config.toml
num_hidden_layers = 15
hidden_size = 768
num_attention_heads = 24
num_key_value_heads = 8
head_dim = 32
intermediate_size = 2048
vocab_size = 8192
hidden_act = "swiglu"
norm = "rmsnorm"
norm_place = "pre"
norm_eps = 1e-05
positions = "rope"
rope_theta = 10000.0
rope_fraction = 1.0
qk_norm = false
attn_scale = 0.177
bias = "none"
tie_word_embeddings = true
parallel_block = false
init = "normal"
init_std_qkv = 0.0145
init_std_o = 0.00265
init_std_up = 0.0145
init_std_down = 0.00265
optimizer = "adamw"
learning_rate = 0.000371
lr_mult_qkv = 0.4
beta1 = 0.9
beta2 = 0.95
lr_head = 0.00388
max_grad_norm = 0.5
warmup_steps = 504
schedule = "wsd"
decay_fraction = 0.807
decay_shape = "sqrt"
final_lr_fraction = 0.0
batch_tokens = [65536, 131072, 196608]
max_seq_len = 1024
doc_mask = true
train_tokens = 1440000000
max_steps = 11178
dataset = "wikipedia_en"
MLP neurons of a small language model. Each row is named by its layer, matrix (down: output weights) and neuron, and shows model dimensions 160-415. Each number is 128 + 24 x the weight over its row's rms, rounded and kept within 0 to 255. Numbers have three digits each. A neuron's up and down rows have the sign that makes its largest values positive.
After each neuron's rows, "fires before" lists the tokens most often just after its 100 highest values on Wikipedia text that the model never trained on.

L2.down708:093110127099134152115167118117070148136153140123145111146123106101135139169094112100139088119089140094105154165093100170139143111130134122152154119100124137138147114141135112142116136147107124131116139154100179110124126127131129138131118134115144107107164096137088093109105122146116129128143167139144126119125128076135099116134152145112142157134134116140111083148123117091125150158087130119148132105098151124127127126134149106156130102124123120127164156084108075108163126165090118124146154101134148113146113120139163145073151142120141103216143094134137151104154114126122156119135110133145170061116189139154156129141158072092153147088146129119125127161137100126137090088132140125108150123121101121114125061144153151126117177140109156124136119087113131115095179087146121
fires before: "of ", "as ", "in "

L2.down1289:117119134138132123130102123146120088098157175126117100138117151146114121125110126122118101103126158099122110117176175133143160133146148150155148126131121117138143125117104121104127133145112113119143113134136132102121127162143115106110102169152162098123132073094154127103122127132120124118139181101137177142177140125171158109131131128136194137119140121105147114082107149154164137097111126113134155103099131087112131129135130092132129121133073117148124090140203142082132051111144143159114129103092121135145182113139145102142115101153128138117117100124171159145099135101097104126069103079115129123146135141088134156114112131126149107133094111102156159127124139169127142139140111125131111100139135099106114168134110116133098121182158104104137128119100132101119115175103074
fires before: "States ", "States", "to "

L5.down1137:110122133132126132140156146122077172139159117155111104132159134117124145165123109137152123114093103141120113114099074172127089181148120115135142137149073119124185137106164069123134121132118147126117094177152114153070106112131138159168124106151138087147113096109128120092123124126093134106100153102122130153108127116141123150128109133119139144134137112131114113107093138153122084136142148139121132123136139154176139128147174085127124097136147138159088091125090164146104127122094117104139105143111073128140192075092166147134175113099202113157195140152121150159109129129155136152164101103098116100110126107092162091142174136135124128109109164137149131129041128080148160105123120075085093089131129126155113137113151112153128124142099166110140127165160098152114133141124155
fires before: ", ", "s", ".", ". ", "ally ", "es "

L5.down1195:115112153124100129173143126151149114150078106146157104174092110131093148142134071123130122112128138148151170108127129134113123104157122118093183129123072208155175133070128116140093123116138145127145113127128152121096078132156122136167143147105157121116117096098119105104073104144162138111141126122144112123098126157117132132108111173141133167105143081139125119116120152122126147176143138134111139148108113113151156106128150144149156154122139135142079102118151110154138115095126115143132130155114093082110175082134118149147134113143135096124151119114129136130146170101132131128116137109140105146108178149171137144130122092160104131125127196141121132125114149137117126102132157139128145105103114145138112097102166126132121129126158183115133155112136118126153133167118121
fires before: ", ", ". ", ".", "\", ", ".\" "

L5.down119:111185129148119163131124127123076137127136147112100124163107151129123123141156131148118123104128153128150159169117119133096116077103136133090118120128124179125037145098129124129150124115140095135089113116111095162094108152198148135113138147131174128131139084107124124105111146128115182156138137107110133106117109119143112123142091140132119113122096171169132095158144123101139138137120117182193117162097173148102184108114088103129194109145116118108140101144111143138113091142171136127171147139149126177130144139141181123107092150136139145139103115145099120137160118143108099121125117159139161090130146096159145125161132174120100119100170108141121136133090128116177133150166085164152117117181141080124122120082120122131124144133169130121114160162211117114152102160147138
fires before: "to ", "in ", "for ", "as ", "n", "illi"

L5.down1787:150140111142128137131115141118132138136123103128093122149106152116112144091151154115127140140124142151143180133096084158086111124130143170127111146116112135146111120142123152147137164127110169129097119136129127151157145065122135107126066136135122136123169127149124117148140138139114130144143094133136134139134124137117117115104115123142145134132124133066090104090145129143170129137137111156140123133132133157114156098119086155150119163131137139145130188162092094184154099120137113123155164125170055102134082138113070115107142118110106127156141134119114152110103121140094138108117126142119120146138141127164062133081115119108119081155157150175128108155143127110085135114137097149098117112128122106115153132149176109156140164177134183081141106141138122132134124143150129
fires before: "as ", "with ", "in ", "to "

L5.down52:066106117115132124051134124151104138131128149159086144118119106119141174109161094151117126109115155193084191141140154134107104124091057096188121127129123171110156109127152122129152101118129097081118106121152144140111156148157119136130155135140102146126139124108116141108133136108112161125120153126133118123122119158139172135084134149133120140103127145132143115173127166134178128125145125165160095165115125159105122089112139066103143118161128165145124147106150099165176120144160117137115135116154078141124124115163133121098108157124111148120107128122119116119165133140113128121132127161156155136107120133094125132092126137080101125098135106120172124161148121153104129126110159166155102142109108089094097142095093150134103095143125144097137148154103106040116129129118106
fires before: "in ", "to ", "ai", "on "

L5.down1900:129162147100170169102149120112127104144145107107119136128140135157179122151102096140144127109117159127137072125157098156127092110098138151130152113126174097139110146133103142155114146115141132152121105122062119123067108121160162140162142128121107125130200131167131158126082155141117149117126092094092117163118105128095120117080160141197136087118168106100124096134111124120146143084119125074149139151132127101137136134114143129175130108143095168109078115113122087174109145140123088147115110129146095137142175073133137094126155156125114078107066092109168120128128139118098126097125117085117170074125160168145148092190152110140086146089101110139122110140129143150104116180124118123129137127112130137090108116110085055128119108182156160111102155106175112119108161114134115
fires before: ", ", "of ", "and ", ". ", "s "

L5.down1469:133106119211127127129160149149135133102173126123093144150105148127117106116116095102124127116150110127136081142149143101131163122128110104121127098095139122140122089130135114128138127138075138136145113114162128147125128081137122167121165113095152129113130122124118151144071118108080132083135152173136131092116139121148127133161115133127138136157132123122143115140110093157154097163104092145083136117136116126126111115119220096130123137101159169129137125154154105119148126123155115163076094136139135146150132115122093148132115139152114070163183132130140067127137138140124171145148139154137117117105125124150077141157096096174153091103134134143145128111078129145115109125097136136144171116102116152136153142117156129178111164135135121164118130145069142087147140113112110
fires before: ", ", ". ", "==", "way "

L2.down668:141123127129169150107123126142109084124108132151153136124100168152107173119115105073151112119161150128116144160157179142132147155082115118128129117104143140088158138137175140167125137135105141125141126130107096123117087136075114120154121118114168166165101099129116104158172107151123112134146158152142134160157134118132124135092111112195153138152121187131124092102132116121155144063105113117135136157118139156125131133125193119155191124133132114176125119100172128152115137130183097152137139120119145118112102146161170108142116139124167128142138133153125112151136143078141103090212103111123115156154094134155135143185131138088164104112150124110119118118111103139093132127115097153111115114111145123130127136136120129171162129134117181103111106100141154091100130157123115
fires before: ". ", ", ", "ey ", ": "

L5.down1059:116103138183147115114137122109154124131147102118137157142102165139141095135142128147096141092150128122129119178180134122153143113114188146116119137094106137108094140107088126117124169118143154101100098113111109086135128138149125150112129150078148116089109149094146121118133137130136097125147134167143142130114149143153105132086098167151103102119144119123160093154105136123116147145116117125073131081102109080161152127102120157161099116107145085101124102181132122174186134119141150083134121153105090185123139119151137155112113136144134123144145077124156112126146136121128133147117139104149143161095126136107105134110125147148116148092138116122154114125102123105064114088148141156141138096126127149115096114099096145111102084090135178117120162131150124134110135154125079
fires before: ", ", ". ", ".", "well ", "ter "

L5.down1745:101140120130129162118131111115067158119123125136170126111139107099185103110157119127116120116172131115118188135167111125149120114104156135149132101097106123145113131129130136158136132101143147116114109175056174115164103117114126135133167130115130140104100126133174158125131131087115165141154143095103144076140105135140139134152131141174135106118097166159109092094124082148129131136153130144107131170173132116131133128121108139138154174112144088125105129141149145114157145106107130127123160166131092093136170086165148138110163109161153107131102149136123176146117138122093101131104076118111175104108135133126113117104156107146151114130111121165104142150131118104152116129127150126106094137107147127093142139136117134147107141141145170148112159119122156088098093150108143
fires before: ", ", "to ", ". ", "in ", ".", "from "

L5.down895:108093178124118095112152092115160149145127157086117145131125166110124106129116107105141157119126121136108130116152101134138158152161137133153146140151115137120106124116138113112080100095123121124126146100186109125135122116096135095107142134130126126137121149084139159145090130124140145138137148097120134132092118127074140129080116145121141092131174126101122106114111161121145143116129122102132110136107112121145143149180127120151076168125096127118130133144135130179132149107129133135148121129110158156130148127129171124149081124164127138153120181124118162129158106132118108110218117120146137155123120126146163132128126122130153140100119111136127096124109130113124146073099112135136112159200118123155150164175100107138143124132125150098120162125127156121109124089149113
fires before: ", ", "t ", ". ", "'", "ing "

L2.down238:138089091120136177148138100178124125132083167159124155153152130175111170106171062132156107131087103119139147159114139110109138135113167074116152139110157096141102123122128126104130112132142130112094137142101113163140098112161094139117152131145116092097132132114124099111123119109123125088123093099079124114087113132128132103125170129122167168148133174113126145094141112130114131128160112127113116162131109153094103147117212124132112097105105122087136132120118166159116148134147146155061109109143127093127131138160143124142135094112118102121143118153118139120117128102149133125198160149091103098083147087199123103113138183163151126117155145139109098111131100106135142137135140144116149133126118081178093129155127147140143155147146088093142137143151106141159090154144076
fires before: ".", ") ", ", ", "; ", "% ", "°"

L5.down1315:137090111122144157108141119085118156129134129190157119131125131128124109157129135105146137170138098123084083157138107132139133088139133101113165138140133126117120123115124153097148130124119111136122114159111097109134145143133126126135124156099121107104132107122108139119092101137173103112114174160103146141114124123161151113100175132131109137126141086081110115138119110129125096151132103125109092098135123120119086115113129107081135092077137139166114150119120129158140133142157139092114163183138118173111141106126149112143132092123148138118106142138113166149114107124146154080209126132112097118150133115105156163116181104120177092141133126127104169064087169135134070104072158151138161135104119125146115146112075106098222101143109107148119109103117155159131103132120084
fires before: ".", ",", ") ", "; ", "% ", "50 "

L5.down1318:091146127124108130116162154156136074127126082090138131147124118128152160165165161137089072125092156115132119127157114096121114103131137155159116110125117112094100136085100125116106113163122083154138078144130111144142141143128142149099072130107143135117136082129137118119165145137153088136109111118170119152091115091152129107180155109160137098111127134167115178111140099132122108122100136187149121116129124150155092103130100120143154139151146118119101169146186103118157129088110135147131135102178121124138100141153140133106147091119107128112138132147119140146139147116116123113146164114076149105133169115180141143104149117112099147110101146125112156158120134134176103114125146177103108144180116099134133157120116101129139147122120162109179113165136119142117118095117124
fires before: "- ", "of ", "k"